From a checkpoint of a small transformer trained on Wikipedia.
Architecture: LayerNorm before each block, learned positions, no biases in attention or MLP.
MLP neurons of a small language model. Each row is named by its layer, matrix (up: input weights; down: output weights) and neuron, and shows model dimensions 32-95. Each number is 200 + 40 x the weight over its row's rms, rounded and kept within 0 to 999.
After each neuron's rows, "fires on" lists the tokens most often at its 100 highest values on Wikipedia text that the model never trained on.

L9.up200,175,203,114,178,162,135,235,209,251,190,128,208,207,199,163,254,174,123,211,170,178,129,176,165,229,136,203,229,209,222,156,259,253,197,189,200,147,168,185,203,141,116,184,204,212,182,269,230,155,177,206,165,203,124,185,166,157,271,274,183,238,247,225,229
L9.down200,254,164,214,239,199,173,238,218,107,164,208,239,235,176,181,218,203,254,173,241,181,147,241,200,159,181,238,259,122,205,246,122,196,179,204,113,146,244,171,212,220,214,252,173,164,251,267,162,157,193,173,165,197,167,142,276,227,189,222,242,166,268,221,175
fires on: "-", "s", "•", "b", ":", "as"

L3.up402,282,185,227,192,212,229,168,206,164,181,257,250,249,212,165,135,230,171,186,165,199,208,227,125,286,253,207,217,244,153,178,262,163,172,214,244,170,170,143,225,214,251,225,126,258,265,209,176,173,195,259,206,185,174,201,224,301,236,227,166,118,253,180,207
L3.down402,131,175,143,193,254,192,288,221,288,171,212,221,244,212,208,267,208,244,153,218,182,194,228,201,118,260,213,204,175,228,188,197,240,154,274,198,209,174,209,173,182,164,213,191,216,210,224,137,237,212,206,107,232,210,158,202,231,128,98,267,245,199,202,205
fires on: "s", "y", "an", "a", "le"

L8.up1,211,179,194,171,214,158,252,167,200,212,195,167,153,134,293,166,236,256,195,201,204,261,107,227,97,181,177,151,198,138,125,232,193,170,198,194,186,127,207,210,232,241,221,209,225,172,270,158,237,197,204,224,155,175,200,218,211,202,192,181,180,240,176,228
L8.down1,155,199,223,166,199,254,224,180,188,228,239,207,152,251,160,164,199,266,191,217,185,238,203,210,267,160,148,214,222,171,161,255,277,185,205,228,155,245,211,201,229,281,288,194,256,183,123,230,197,250,137,221,247,181,212,245,174,133,148,212,162,255,254,170
fires on: "s", " it", " family", "ite", "te", "Release"

L9.up464,220,197,244,180,241,185,146,277,106,236,193,243,211,170,148,141,204,225,164,207,290,164,186,203,137,255,171,264,171,171,190,220,113,239,172,192,187,205,210,273,125,265,287,163,191,212,223,202,130,224,169,237,266,183,185,258,189,193,232,185,256,267,199,206
L9.down464,186,150,196,213,212,197,221,200,214,204,174,139,209,160,265,179,220,199,220,224,136,219,225,174,341,196,151,174,172,236,231,219,221,138,206,184,183,175,188,220,192,129,142,182,241,290,186,157,200,205,219,190,193,156,204,183,224,251,165,215,162,212,210,197
fires on: "s", " in", "ing", "ed", "ning"

L8.up242,214,265,223,134,243,183,203,240,143,172,248,196,181,171,162,196,280,203,237,219,230,225,166,170,211,185,206,248,197,126,194,145,182,202,167,224,143,132,225,211,107,228,201,221,106,179,179,310,194,197,256,150,199,219,200,206,118,188,199,178,270,282,227,186
L8.down242,206,211,222,214,181,189,209,152,228,247,297,249,243,94,198,225,152,204,267,248,235,281,236,320,181,222,131,154,216,238,260,267,262,248,133,232,129,200,166,190,209,199,173,196,216,169,212,236,206,169,208,209,220,200,201,193,181,232,216,205,185,159,176,165
fires on: "st", "ri", "re", "ro", "er"

L5.up289,162,164,225,197,220,198,234,167,126,251,140,186,192,205,209,278,172,261,210,227,179,231,138,208,210,215,240,246,236,193,164,112,187,240,125,131,278,130,224,203,231,215,230,172,154,167,246,202,266,259,206,119,236,197,230,213,242,186,191,179,249,238,216,180
L5.down289,208,142,119,205,185,187,212,179,172,278,189,230,238,151,189,221,188,240,164,226,181,166,180,294,141,207,197,144,225,251,205,194,167,144,180,243,200,150,228,178,177,148,201,219,255,218,184,208,207,242,203,182,207,135,241,247,126,185,240,250,157,196,256,152
fires on: "ve", "u", "d", "'", "round"

L4.up225,167,207,190,216,205,141,210,199,247,224,221,184,193,95,256,263,202,174,101,149,202,216,182,240,213,174,205,209,187,187,217,250,233,202,208,253,159,123,175,222,199,183,152,244,249,248,219,165,190,193,141,260,178,221,219,177,214,131,187,246,213,166,198,167
L4.down225,219,232,197,183,210,202,166,205,187,269,139,207,227,190,176,188,108,196,236,257,262,210,203,253,185,186,150,123,245,247,159,242,244,273,204,183,270,238,158,245,174,184,234,230,221,143,102,247,236,223,176,104,214,145,194,206,253,196,198,218,224,176,236,221
fires on: "et", "ment", "om", "ting", "ent", " Music"

L8.up474,224,174,217,216,262,182,172,215,226,182,225,170,183,141,227,166,149,261,209,234,218,205,231,289,209,268,232,194,135,264,154,236,246,183,250,216,112,198,217,176,220,157,191,193,118,212,135,236,108,242,159,270,265,172,253,319,207,149,230,211,98,171,207,230
L8.down474,260,268,231,252,160,152,247,200,192,192,187,221,232,211,225,183,118,189,209,236,235,230,182,197,149,194,187,236,208,206,280,121,127,231,175,129,217,213,191,192,185,184,206,180,236,125,191,211,248,220,198,134,170,177,194,152,153,214,158,280,167,241,165,250
fires on: ":", "s", "ed", "y", "n", "R"

L4.up58,160,83,169,196,203,247,281,224,177,194,224,230,201,191,156,214,148,205,181,195,282,223,161,195,208,199,148,198,201,173,211,248,223,200,231,179,159,119,171,207,190,266,161,152,229,180,178,170,210,246,185,247,160,208,256,317,176,215,191,196,215,133,147,168
L4.down58,251,193,127,222,162,279,234,184,238,193,144,94,209,151,161,149,217,231,212,223,217,175,174,173,239,219,180,220,187,269,191,211,151,178,213,270,114,168,216,223,151,188,301,116,162,177,105,249,208,213,223,196,244,163,216,194,227,262,297,151,181,171,225,198
fires on: "re", "l", "ge", " in", "ve", "be"

L3.up98,253,223,164,237,207,207,194,295,163,205,162,232,225,141,231,187,224,219,284,189,176,189,196,171,218,221,216,187,230,162,153,115,209,154,139,223,240,214,182,159,272,256,177,168,196,253,252,212,202,174,223,233,100,257,202,228,187,147,110,267,262,236,171,176
L3.down98,196,213,123,127,224,247,232,144,149,142,219,243,192,184,196,258,186,244,183,171,254,236,203,217,194,233,185,213,207,157,213,170,162,233,167,242,233,265,144,225,175,225,179,231,205,174,174,287,210,142,255,225,193,151,191,206,128,211,207,155,152,181,152,210
fires on: " We", "ute", " we", "ka", "ant", "one"

L2.up26,247,138,191,229,271,226,173,184,153,146,229,214,241,199,215,257,119,131,214,197,156,151,228,158,169,216,154,142,174,207,235,220,196,209,160,172,167,176,280,225,133,148,217,234,204,224,240,211,152,167,238,223,212,249,187,206,208,222,150,254,135,231,187,126
L2.down26,200,180,129,211,267,247,258,202,238,181,178,229,213,263,232,230,189,203,129,264,171,199,259,243,138,180,180,225,192,249,168,129,155,203,232,202,235,195,115,141,215,243,196,239,178,147,173,203,244,241,201,181,141,219,219,187,223,258,246,143,189,248,164,230
fires on: "E", "if", "and", "in", "id"

L9.up33,192,146,258,207,170,219,204,166,193,154,207,224,215,173,117,227,229,254,120,205,194,180,240,111,201,227,204,199,178,161,175,267,295,226,207,216,80,166,184,230,179,186,183,217,220,190,194,198,162,215,171,209,212,142,201,218,187,235,206,168,225,238,192,255
L9.down33,206,262,242,240,174,230,174,162,217,235,149,146,162,210,183,258,278,215,184,135,108,231,169,221,221,177,171,130,159,222,248,165,292,167,211,205,234,166,250,198,164,173,229,116,166,241,230,204,206,227,241,253,154,180,252,181,245,280,188,130,247,176,249,166
fires on: "ri", " |", " Pri", "r", ":"

L4.up231,232,213,190,192,210,205,172,190,213,223,185,153,201,155,225,212,181,185,192,280,148,174,239,136,143,150,269,240,271,163,279,176,217,187,163,200,118,247,149,233,177,173,171,102,228,199,140,142,280,201,203,293,141,153,190,166,223,187,227,194,235,192,212,225
L4.down231,166,239,176,149,189,155,272,252,247,204,166,205,193,243,244,135,215,183,262,134,173,226,64,154,250,201,208,165,218,191,176,113,197,180,197,162,235,241,216,166,227,190,170,160,305,167,192,240,284,235,223,171,156,153,242,202,138,156,187,208,167,179,136,240
fires on: "in", "gen", "pi", "s", "ten", "f"

L9.up76,193,178,232,252,196,251,188,290,204,208,219,185,208,160,159,194,219,187,220,99,267,215,196,157,239,149,275,209,184,249,218,176,301,296,163,175,239,86,124,167,171,138,168,176,121,197,180,233,245,198,235,285,275,166,228,262,149,157,172,270,203,170,224,209
L9.down76,235,162,133,187,145,178,195,193,200,163,238,168,199,252,238,229,177,218,205,237,123,181,197,256,215,168,144,225,211,121,176,205,169,187,228,185,208,259,278,286,174,212,234,244,247,122,142,180,208,204,158,164,189,214,247,165,245,220,261,156,188,231,241,218
fires on: " ", "d", "n", "mp", "le"

L8.up502,234,174,166,212,249,190,178,250,220,257,223,163,274,193,226,194,166,221,167,209,230,227,263,168,181,161,169,278,163,190,262,191,273,183,180,215,192,186,182,136,267,222,256,146,118,138,186,208,148,222,215,252,263,183,192,148,202,124,172,161,286,176,178,252
L8.down502,278,219,210,167,171,194,279,257,197,207,234,117,181,156,217,234,200,264,225,271,155,270,180,191,214,291,246,195,212,166,150,153,174,175,227,255,228,201,245,167,206,177,196,210,220,192,131,251,144,185,217,171,290,177,195,213,198,256,149,144,132,204,207,263
fires on: "im", "\n", "er", "o", "re"

L8.up16,165,199,187,176,237,275,181,131,175,206,280,212,167,280,222,157,156,154,204,214,141,164,226,198,200,172,157,198,189,186,154,197,231,227,141,214,187,161,234,180,160,182,204,300,211,187,180,160,276,141,208,213,174,226,245,229,115,287,176,226,217,218,175,215
L8.down16,121,160,205,266,244,193,230,151,228,212,167,200,194,227,202,158,262,225,182,154,164,202,130,252,214,288,165,218,182,236,308,220,148,244,157,181,202,184,185,211,303,180,218,238,161,186,128,230,236,232,215,160,219,168,253,197,210,197,210,173,224,228,157,198
fires on: "in", "N", "W", "re", "S", "E"

L4.up100,212,197,244,184,182,149,199,153,165,207,190,192,213,211,152,196,190,166,251,232,186,132,166,169,224,206,226,160,171,147,241,191,200,208,200,186,233,181,223,184,196,242,198,183,187,145,160,130,160,216,180,180,228,187,209,157,188,131,226,220,244,203,195,207
L4.down100,170,217,226,195,173,213,211,193,223,235,194,206,151,185,266,188,202,203,193,169,201,156,260,210,195,131,186,239,164,253,159,230,217,157,140,221,182,184,178,193,312,187,292,256,204,236,202,213,197,196,150,186,174,253,207,258,237,230,175,250,171,201,238,236
fires on: "ta", "to", "al", "s", "chi", "el"

L2.up123,254,215,245,217,162,186,246,184,227,144,266,191,160,216,196,202,199,247,204,283,184,153,268,224,254,179,254,256,222,241,226,166,200,192,241,204,206,171,216,143,224,169,229,223,200,205,209,190,221,238,186,187,198,240,191,226,206,253,227,233,231,228,216,192
L2.down123,185,199,170,239,202,197,246,220,166,196,208,182,211,157,181,210,169,260,219,191,249,245,104,240,201,162,137,124,170,160,242,195,182,177,171,207,167,232,158,251,162,246,164,164,246,166,179,214,180,199,244,278,221,137,242,218,164,253,183,97,255,212,213,216
fires on: "g", "cu", "-", "u", "'", "a"

L4.up132,180,148,221,160,207,243,231,238,242,167,190,218,209,179,202,235,178,116,194,201,194,198,198,144,177,239,199,211,187,149,221,302,177,169,155,244,119,181,138,262,210,220,215,104,127,190,257,230,225,183,292,191,185,151,262,185,241,141,161,128,194,179,182,218
L4.down132,145,191,210,174,197,236,227,163,167,184,184,202,182,171,265,206,277,225,180,252,216,204,198,276,101,185,192,280,213,247,236,145,195,252,180,118,211,219,145,202,162,222,222,287,161,239,173,168,249,192,200,174,191,212,215,232,204,182,257,253,236,182,214,180
fires on: "or", "me", "t", "in", "n", "\""

L3.up219,124,161,209,239,244,203,181,210,134,187,174,184,245,178,146,201,183,207,229,143,240,182,142,211,147,233,175,254,184,190,192,149,240,209,189,210,194,160,152,274,269,193,171,147,257,227,173,201,184,255,189,265,127,226,170,253,263,307,283,203,152,143,236,209
L3.down219,200,179,227,223,312,263,201,114,246,189,176,224,242,241,202,147,163,245,113,206,246,218,200,138,164,217,209,233,118,199,136,189,164,261,228,201,165,224,180,215,182,167,236,202,111,201,221,222,131,197,280,177,267,170,241,281,215,177,203,202,206,193,132,194
fires on: "ri", "ur", "ge", "l", "g", "cu"

L8.up324,219,251,132,176,140,232,144,219,202,182,203,246,203,165,208,156,259,160,217,248,179,90,173,215,173,254,229,199,227,153,166,180,284,210,231,269,256,176,172,183,221,250,260,194,230,142,212,225,180,252,213,190,143,215,242,116,120,165,147,144,213,192,271,209
L8.down324,245,212,168,154,212,171,264,136,184,232,262,143,211,228,190,180,231,203,201,136,173,203,181,178,183,228,218,160,183,147,94,178,198,123,235,219,270,309,185,210,174,211,207,153,232,159,208,215,241,185,245,214,161,212,225,160,141,174,208,148,217,271,152,188
fires on: " we", " We", "e", "re", " he", " "

L8.up241,169,108,161,266,169,150,215,274,172,151,221,185,182,253,166,208,178,179,194,311,207,191,232,197,160,163,292,239,233,221,119,204,215,170,269,247,208,174,184,261,223,200,216,182,206,139,270,175,185,168,185,246,202,172,119,186,186,191,285,72,204,254,169,184
L8.down241,218,206,250,153,169,228,193,204,169,214,123,222,255,220,220,192,132,131,193,292,157,257,244,232,229,137,175,218,196,178,197,141,207,111,205,135,193,139,228,159,164,164,130,233,234,273,213,161,158,247,195,188,251,246,186,187,176,195,152,216,277,288,181,166
fires on: "r", "n", "on", "l", "d"

L8.up278,215,180,227,126,210,194,252,202,213,135,205,146,216,167,145,229,252,192,169,221,287,203,176,227,215,167,200,229,186,200,238,202,247,175,223,211,193,238,176,188,208,187,208,214,244,103,153,250,162,196,150,181,230,109,237,247,213,312,206,193,220,193,258,235
L8.down278,195,235,159,236,122,230,219,229,191,217,183,153,210,168,252,194,232,147,219,182,200,231,265,195,155,209,273,149,209,125,201,235,182,257,235,221,244,198,269,146,182,214,164,255,161,298,238,228,172,206,207,191,173,247,246,173,324,206,135,214,166,176,154,191
fires on: ":", " |", "=", "p"

L5.up283,200,202,223,178,188,240,176,132,169,295,188,169,174,228,206,217,175,111,209,206,177,295,208,194,225,146,124,186,191,218,184,129,189,243,282,191,183,238,138,210,152,143,99,206,128,180,171,109,170,294,194,155,198,207,202,205,183,254,212,250,213,207,168,246
L5.down283,195,242,155,221,168,221,179,236,192,144,175,235,201,208,191,229,164,213,257,161,223,204,224,178,165,203,169,197,273,265,278,153,238,219,140,207,219,131,203,236,196,223,137,135,216,262,201,257,213,266,216,199,213,150,173,165,222,217,139,236,196,200,221,181
fires on: "che", "ff", "if", "ch", "p", "it"

L5.up212,235,248,119,234,169,159,149,215,182,191,213,222,120,155,141,209,196,126,199,149,212,228,120,187,161,182,260,254,164,208,239,255,221,199,141,205,165,263,228,256,220,227,211,192,209,179,200,262,206,203,181,248,188,269,240,149,204,238,167,153,212,207,167,228
L5.down212,176,239,236,207,154,249,183,133,231,174,216,153,202,222,199,203,254,223,269,153,197,187,285,276,293,230,178,171,193,163,170,270,245,177,278,183,198,193,228,204,272,169,151,162,225,179,199,170,222,194,204,175,251,242,240,215,245,182,159,267,211,253,200,193
fires on: "il", "by", "st", "ttle", "ed", "K"

L8.up404,245,140,179,160,212,193,183,174,156,202,165,159,186,107,174,161,230,213,221,258,186,139,262,287,130,229,203,244,172,234,187,196,151,262,186,185,223,134,206,212,234,263,248,213,197,199,188,143,208,238,231,202,201,252,195,193,277,214,231,213,205,161,141,137
L8.down404,202,193,200,159,196,231,202,227,232,236,251,237,149,187,197,211,156,288,218,193,163,223,160,181,216,211,214,158,269,176,191,230,166,229,245,183,155,196,162,255,223,179,204,183,282,159,226,175,231,235,175,190,202,160,164,231,268,174,284,199,224,140,251,174
fires on: "ical", "al", "ate", "ation", "ic", "act"

L5.up462,161,141,203,153,189,239,192,197,257,153,195,97,180,113,168,161,207,185,186,108,274,181,185,200,209,206,245,218,178,171,138,208,250,290,96,199,169,189,212,160,171,287,200,191,169,217,211,187,146,191,192,193,272,219,274,150,253,230,207,242,161,187,197,264
L5.down462,286,234,241,218,232,207,148,140,146,176,249,239,197,261,219,210,200,153,198,249,148,203,193,281,162,186,165,211,156,190,255,171,197,179,155,173,168,133,174,159,190,210,204,162,200,176,156,274,156,179,191,157,177,186,206,258,135,248,217,212,226,221,128,262
fires on: "ate", "es", "re", " District", "me", " Street"

L4.up116,145,231,252,214,255,218,162,143,194,184,176,146,281,174,219,130,128,169,186,206,157,211,204,182,220,214,218,201,277,224,284,196,217,195,250,181,208,156,224,251,221,179,200,161,237,177,160,229,173,294,219,245,225,187,227,134,183,183,183,304,172,228,173,144
L4.down116,239,188,206,173,240,134,239,253,216,191,241,203,135,211,194,236,228,231,170,255,221,210,231,252,188,165,232,130,196,191,188,183,209,157,196,150,213,162,148,146,231,219,204,224,150,210,294,143,167,227,159,234,186,291,180,201,254,224,175,213,196,125,224,283
fires on: "amp", "C", "'", "20", "co", "1"

L5.up113,245,136,230,105,233,213,189,229,241,174,209,132,215,158,260,187,202,163,215,274,190,188,190,77,223,209,175,220,263,200,126,211,242,135,199,209,214,205,210,234,203,237,234,119,188,133,258,267,235,180,233,211,192,247,258,225,209,199,270,170,120,184,223,192
L5.down113,260,139,250,145,196,213,276,210,112,159,204,138,153,172,179,249,196,212,247,208,189,191,200,155,150,194,235,178,151,157,196,186,152,189,256,230,186,209,163,258,211,212,232,239,160,215,185,179,165,161,181,174,187,186,235,143,120,166,201,185,270,198,176,266
fires on: "in", ":", "v", "t", "qua", "/"

L2.up117,215,172,222,193,248,171,199,177,165,166,194,228,242,165,184,257,194,306,140,201,169,200,219,229,184,212,142,247,239,236,177,165,189,247,180,230,170,161,195,242,215,246,234,134,184,209,213,156,254,159,175,256,206,229,240,256,255,186,247,138,230,90,175,174
L2.down117,261,232,203,189,139,263,200,251,311,235,79,228,160,268,190,174,224,228,207,171,222,211,215,174,141,163,217,158,208,173,210,204,87,210,261,263,218,190,171,213,130,170,240,160,190,174,198,199,244,239,166,147,190,211,194,222,264,252,206,171,158,124,273,188
fires on: "r", "ri", "ate", "ic", "ra", "y"

L4.up261,206,215,239,163,179,232,154,249,152,263,211,221,225,238,227,174,231,213,202,188,212,197,232,178,246,197,144,234,170,171,185,256,244,198,206,171,172,224,195,139,297,166,203,184,162,167,125,229,218,222,239,208,216,179,184,200,181,232,241,166,165,227,195,226
L4.down261,158,160,219,232,174,171,223,214,237,157,237,192,149,270,163,219,265,188,232,172,157,224,230,202,118,175,233,196,239,223,196,198,167,359,224,194,288,183,185,200,113,205,190,234,214,197,200,189,208,189,186,191,241,229,155,211,197,216,249,233,168,194,238,183
fires on: "c", " −", "-", "emb", "d", "F"

L5.up69,167,205,187,148,182,142,152,211,160,176,123,232,322,155,190,225,172,214,247,261,176,194,246,260,116,246,188,249,183,151,239,201,182,207,214,193,213,250,241,196,212,242,117,296,263,215,220,153,209,226,220,169,146,172,177,191,202,194,164,106,199,163,151,267
L5.down69,232,165,187,212,275,207,224,268,175,217,188,189,163,164,238,197,193,201,184,190,283,167,182,211,204,227,182,147,141,209,125,203,252,150,148,205,207,169,188,230,194,194,240,206,191,175,225,265,172,215,267,249,196,223,183,260,188,204,207,187,165,198,188,99
fires on: "or", "on", "ot", "ide", "an"

L3.up320,231,118,172,260,236,120,225,229,195,168,162,205,172,156,205,199,113,198,276,285,202,155,300,148,137,249,196,211,136,185,167,193,174,182,240,199,252,124,237,128,228,194,183,217,262,213,225,224,258,234,170,136,213,231,83,171,114,243,274,202,184,280,175,243
L3.down320,160,175,154,263,257,134,223,212,169,169,175,205,215,215,117,158,188,180,232,223,237,152,162,204,196,171,221,159,184,196,252,203,206,238,212,177,230,218,172,220,145,171,217,148,194,160,229,201,215,215,136,196,266,234,206,218,155,184,201,177,207,173,157,154
fires on: "S", "g", " S", "u", "os", " trans"

L3.up430,183,170,161,223,157,243,175,187,269,220,198,209,198,145,214,261,253,160,251,145,245,197,272,167,198,210,151,197,134,196,121,215,177,257,194,150,162,139,188,166,202,186,101,214,198,215,169,224,245,178,191,189,192,221,252,314,174,180,142,202,133,266,155,168
L3.down430,267,203,225,229,264,228,220,154,197,170,229,209,193,296,274,175,185,172,180,172,174,172,238,143,209,196,227,217,316,166,240,258,190,166,183,192,230,199,123,289,181,284,177,244,208,228,210,158,195,160,192,192,154,129,269,124,226,208,207,240,225,232,206,279
fires on: "le", "ot", "il", "v", "d", " "

L5.up116,206,170,226,162,240,209,134,135,217,215,222,179,185,153,219,121,207,150,210,263,161,122,179,250,134,201,193,220,200,201,168,217,232,206,174,209,150,203,177,240,201,241,166,175,172,198,274,175,223,185,149,281,176,223,241,172,188,136,184,179,71,203,222,232
L5.down116,230,222,147,236,168,184,162,276,172,218,270,208,168,201,201,220,204,165,139,186,271,221,181,193,168,251,220,207,172,137,281,128,256,212,203,126,255,231,152,237,168,202,209,200,244,207,155,203,229,248,167,148,164,176,202,318,265,252,198,266,223,178,177,253
fires on: "und", "n", "c", "ment", "est", "s"

L2.up66,154,233,222,235,232,230,164,165,251,174,244,207,264,166,223,278,215,198,150,149,195,187,203,170,185,237,195,244,210,143,105,209,218,189,235,166,272,157,166,171,168,172,197,211,128,234,119,169,228,229,222,149,213,141,189,166,214,188,234,157,226,186,157,211
L2.down66,196,215,179,129,219,115,330,227,220,171,210,254,189,281,157,163,196,178,250,273,223,236,145,215,170,203,226,237,164,246,278,138,205,185,267,140,180,213,197,224,212,203,268,174,211,194,247,169,196,194,189,197,169,178,228,235,103,197,202,202,222,204,235,243
fires on: "way", "th", "um", "po", "one", "al"

L2.up348,196,191,236,213,181,253,262,261,249,210,220,206,248,178,215,116,219,227,233,230,180,249,295,210,200,213,145,177,197,246,186,308,256,190,237,189,182,197,211,229,180,189,220,218,182,191,165,247,213,227,163,139,205,135,194,251,257,188,217,171,218,242,216,277
L2.down348,211,162,232,236,201,151,189,214,210,221,280,193,224,223,187,221,129,213,214,183,238,284,239,141,164,267,152,211,217,192,196,237,226,225,181,200,200,236,226,171,181,191,170,198,203,232,165,181,206,116,232,183,222,221,112,207,230,171,206,213,121,209,257,202
fires on: "n", "iv", "d", "it", "c", "off"

L8.up379,198,248,222,268,258,221,213,188,138,235,112,205,175,171,190,224,231,229,193,137,250,103,181,196,221,235,276,239,157,224,193,233,117,168,173,192,218,222,172,154,169,235,208,140,167,232,205,237,190,192,169,220,208,229,132,217,198,184,174,163,214,198,202,196
L8.down379,213,159,179,133,184,168,182,243,228,123,135,219,219,135,228,131,209,197,221,184,189,242,165,246,212,226,199,109,248,252,202,122,262,206,223,225,203,124,191,236,190,196,168,234,240,231,259,169,224,204,277,146,197,178,181,181,221,317,217,209,170,241,252,199
fires on: "s", "en", "es", "al", "ing", "ra"

L8.up186,203,197,204,204,173,118,203,205,212,238,209,214,248,119,169,173,280,210,119,206,187,255,283,129,207,176,200,217,188,226,151,234,233,181,171,167,164,170,186,149,153,192,234,237,249,271,199,239,185,128,224,222,193,214,245,227,225,225,185,162,182,209,143,228
L8.down186,161,255,216,160,167,266,226,212,185,180,206,233,205,201,247,184,73,296,196,156,242,277,144,205,211,188,235,249,182,208,251,183,207,232,240,162,173,166,174,143,245,193,162,168,307,214,179,141,262,218,240,123,207,145,158,216,221,263,163,231,205,256,201,252
fires on: "al", "s", " met", "ra", "a", " Me"

L2.up204,165,134,186,192,210,151,263,195,151,159,194,159,193,211,167,255,221,228,224,260,185,206,211,216,180,202,253,236,174,209,127,162,193,149,248,227,229,206,200,185,195,185,281,269,170,229,192,224,141,149,196,178,242,238,157,165,264,158,151,204,181,232,185,190
L2.down204,209,203,205,184,175,140,198,187,224,230,256,235,213,206,209,207,190,204,192,215,195,228,258,147,170,203,213,235,213,170,198,232,193,222,167,191,187,213,132,113,199,235,240,181,228,160,209,215,193,215,231,289,175,272,194,191,249,137,232,230,215,144,174,231
fires on: "se", "al", "mb", "other", "me", "t"

L8.up257,237,163,219,223,221,210,178,242,218,228,209,170,259,225,254,220,149,250,153,189,236,268,223,205,104,237,190,238,242,271,137,201,246,172,168,219,172,196,175,216,209,220,297,180,127,217,143,202,202,190,170,233,223,153,216,252,134,207,229,194,217,192,235,189
L8.down257,231,173,141,166,153,182,262,245,223,233,186,159,195,239,204,210,181,192,280,199,178,234,190,160,219,138,236,151,217,142,191,201,226,149,170,169,203,216,161,212,227,96,222,214,270,234,152,226,173,167,213,253,207,245,221,259,198,290,162,198,215,193,141,257
fires on: "o", " O", "O", " to", "U", "\n"

L9.up223,255,185,242,249,165,138,216,186,121,173,191,181,207,189,189,223,123,179,168,233,244,158,256,207,173,190,308,212,188,249,200,205,225,187,191,225,192,155,151,220,176,173,165,207,178,182,259,180,243,126,234,212,228,153,244,179,185,223,113,198,244,216,231,186
L9.down223,192,209,219,219,213,219,229,168,222,172,223,152,229,266,252,193,208,196,180,186,199,131,246,206,208,204,185,221,212,222,221,190,189,211,196,199,143,192,223,324,277,177,258,249,162,132,208,191,221,213,180,137,229,192,167,166,252,230,249,133,168,192,134,221
fires on: "d", "ed", "n", "st"

L9.up356,162,253,179,177,289,218,190,188,180,278,294,150,134,196,212,210,163,287,250,149,163,231,165,206,224,189,219,218,189,187,167,208,182,158,203,184,113,217,247,202,225,203,152,211,194,142,237,202,226,251,206,101,237,148,181,155,181,211,123,254,233,151,185,240
L9.down356,218,228,228,134,253,191,202,264,237,180,226,195,202,216,151,88,253,157,249,159,211,157,198,150,211,206,211,227,245,124,200,207,217,257,238,216,159,188,158,208,170,251,211,219,218,143,235,99,237,227,236,212,192,256,163,206,160,227,234,212,198,232,220,220
fires on: "s", "in", "an", " married", "ci", "ian"

L4.up11,122,189,264,195,232,233,279,221,244,175,208,180,211,190,245,181,177,226,225,155,113,251,179,263,175,150,233,241,179,202,85,237,223,164,210,150,192,200,153,146,167,199,201,232,239,194,163,163,216,202,210,196,195,155,196,202,237,205,251,181,209,209,227,234
L4.down11,133,269,153,214,209,222,218,211,234,205,244,218,200,181,143,207,200,209,179,155,195,309,230,163,214,229,165,196,157,218,203,170,175,205,236,151,205,202,226,102,221,193,258,158,211,237,260,229,139,223,251,210,225,225,237,250,248,277,153,201,160,228,155,171
fires on: "th", "ab", "n", "al", "mb"

L8.up77,218,119,217,246,166,204,154,215,187,253,149,208,155,278,146,180,249,208,209,238,225,187,201,192,190,223,178,179,175,194,171,233,179,201,245,198,243,202,186,176,227,155,143,149,191,119,240,179,220,157,220,202,207,220,183,197,215,218,248,181,215,230,114,230
L8.down77,161,185,256,172,274,129,187,224,256,140,222,206,159,186,222,157,189,226,158,211,172,210,230,192,202,194,192,206,201,164,215,200,198,132,175,188,155,271,189,190,254,202,198,178,235,213,143,234,148,222,188,227,207,239,232,189,129,183,185,127,217,179,228,226
fires on: "s", "or", "l", " ", "ation", "d"